MLP neurons of a small language model. Each row is named by its layer, matrix (down: output weights) and neuron, and shows model dimensions 192-319. Each number is 200 + 40 x the weight over its row's rms, rounded and kept within 0 to 999.
After each neuron's rows, "raises" lists the tokens whose logits its output raises most directly, leaving later layers aside.

L5.down613,230,174,286,176,222,206,247,186,187,246,187,193,205,143,171,133,222,184,165,98,243,173,185,194,179,174,225,238,254,215,166,224,170,229,228,189,242,217,176,209,187,182,219,206,255,184,265,179,130,195,185,161,208,148,201,260,153,179,200,213,226,189,205,141,234,139,186,202,225,267,202,204,172,230,204,180,245,220,156,247,242,131,247,272,174,211,248,191,154,225,259,175,246,199,229,204,213,87,120,248,249,169,256,276,208,197,203,161,201,188,287,194,153,202,200,158,170,240,188,187,158,197,195,183,190,224,178,157
raises: " are", " were", " have", " include", " their"

L5.down1271,209,241,178,194,211,244,204,264,113,198,159,189,159,178,217,229,142,130,226,198,194,169,209,83,190,226,228,213,128,196,217,207,273,163,216,169,180,188,140,94,210,185,240,198,198,215,184,182,237,205,155,259,114,211,155,153,209,194,181,262,244,160,235,190,209,167,154,197,234,177,223,166,176,210,237,201,170,113,170,174,204,246,233,256,207,270,124,187,137,229,197,245,203,240,167,172,116,126,266,180,178,195,163,202,212,233,203,193,219,275,220,173,185,93,191,167,146,221,156,163,186,210,229,184,117,216,145,160
raises: " they", " it", " there", " this", " he"

L5.down301,127,85,220,201,210,282,148,195,167,199,216,184,211,249,129,221,167,211,206,192,197,179,267,178,212,184,192,206,236,251,132,196,183,181,240,240,296,220,219,201,166,205,217,210,203,228,200,232,223,234,193,195,196,190,174,217,230,140,213,315,211,267,186,204,152,189,268,208,115,178,133,167,200,207,166,162,276,193,163,253,170,216,181,171,194,247,269,203,231,163,216,224,239,230,182,180,277,109,248,220,133,171,198,153,174,229,216,181,226,200,222,247,257,217,242,241,213,157,158,161,214,152,226,251,231,278,228,220
raises: "\n\n", " |\n\n", ":\n\n", " |\n", ".\n\n"

L5.down720,119,206,311,263,233,201,221,217,176,175,204,232,293,47,260,150,231,203,154,260,241,158,159,170,167,211,136,135,284,226,244,207,233,202,212,147,230,130,178,274,210,153,254,207,197,257,212,214,226,233,177,106,178,259,177,262,189,168,189,203,146,173,230,217,206,243,239,215,209,149,148,230,149,200,278,139,251,189,189,166,240,190,214,180,220,219,174,238,198,123,265,240,215,219,125,151,161,174,139,216,186,269,199,228,243,196,195,214,237,242,218,246,193,222,140,263,195,220,204,290,267,150,238,194,170,222,189,184
raises: "\n\n", ".", ".\n\n", "\n", ".\n"

L5.down1202,242,172,207,205,156,191,79,116,150,154,200,168,177,190,188,231,155,222,190,175,165,159,171,162,261,204,240,229,212,220,226,256,274,226,205,202,217,153,190,266,159,239,224,275,220,182,193,261,256,231,146,219,189,155,224,237,198,212,188,213,236,244,241,172,208,238,259,229,242,287,105,219,214,242,211,148,222,197,128,211,222,200,232,223,209,223,244,196,233,172,185,206,190,183,113,156,106,220,185,218,174,193,165,158,136,203,235,164,129,223,235,209,204,191,172,202,204,169,175,171,174,240,257,215,184,223,132,275
raises: " any", " their", " them", " the", " those"

L3.down772,303,234,219,190,215,153,179,198,232,236,148,164,213,178,182,162,158,261,129,149,266,202,162,145,198,168,224,198,203,284,186,250,103,246,252,188,249,156,207,156,164,147,287,258,278,238,183,235,137,275,172,177,253,148,110,272,184,253,202,177,190,292,260,188,190,162,205,196,206,219,157,193,200,191,208,175,231,234,227,218,211,187,183,192,227,239,239,170,170,208,212,180,288,177,201,234,246,132,138,237,227,226,306,202,161,154,212,138,196,106,239,159,221,180,223,225,142,218,162,266,205,192,214,202,154,257,225,169
raises: " include", " have", " included", " are", " were"

L5.down249,137,295,109,222,135,250,107,163,136,224,169,216,179,226,147,182,190,192,186,225,233,206,182,158,173,227,242,162,248,242,198,197,234,282,231,170,138,204,212,230,227,288,243,196,236,204,201,223,262,225,147,270,142,181,211,175,229,216,177,180,252,201,251,137,238,188,189,231,220,216,183,223,177,240,215,84,207,229,206,155,201,142,226,129,153,137,167,229,109,195,185,248,222,252,203,222,180,208,149,228,221,198,181,192,199,173,232,175,201,220,220,221,154,186,200,184,221,214,192,183,178,218,246,196,192,185,185,170
raises: " another", " it", " him", " their", " any"

L3.down1233,152,226,226,259,167,175,148,268,128,169,159,288,160,127,200,237,183,144,166,229,154,189,203,232,186,256,257,218,175,269,220,209,232,225,201,157,174,195,215,119,215,217,89,259,151,202,210,206,225,234,94,160,171,191,279,160,217,179,196,222,198,143,239,206,259,217,215,227,187,192,177,179,148,266,218,130,168,165,176,245,252,223,162,264,211,191,150,219,195,255,194,265,122,193,164,123,193,109,250,149,157,201,192,158,223,211,197,141,188,248,254,249,157,147,194,190,223,248,138,191,254,176,239,202,166,212,141,142
raises: " it", " they", " she", " he", " there"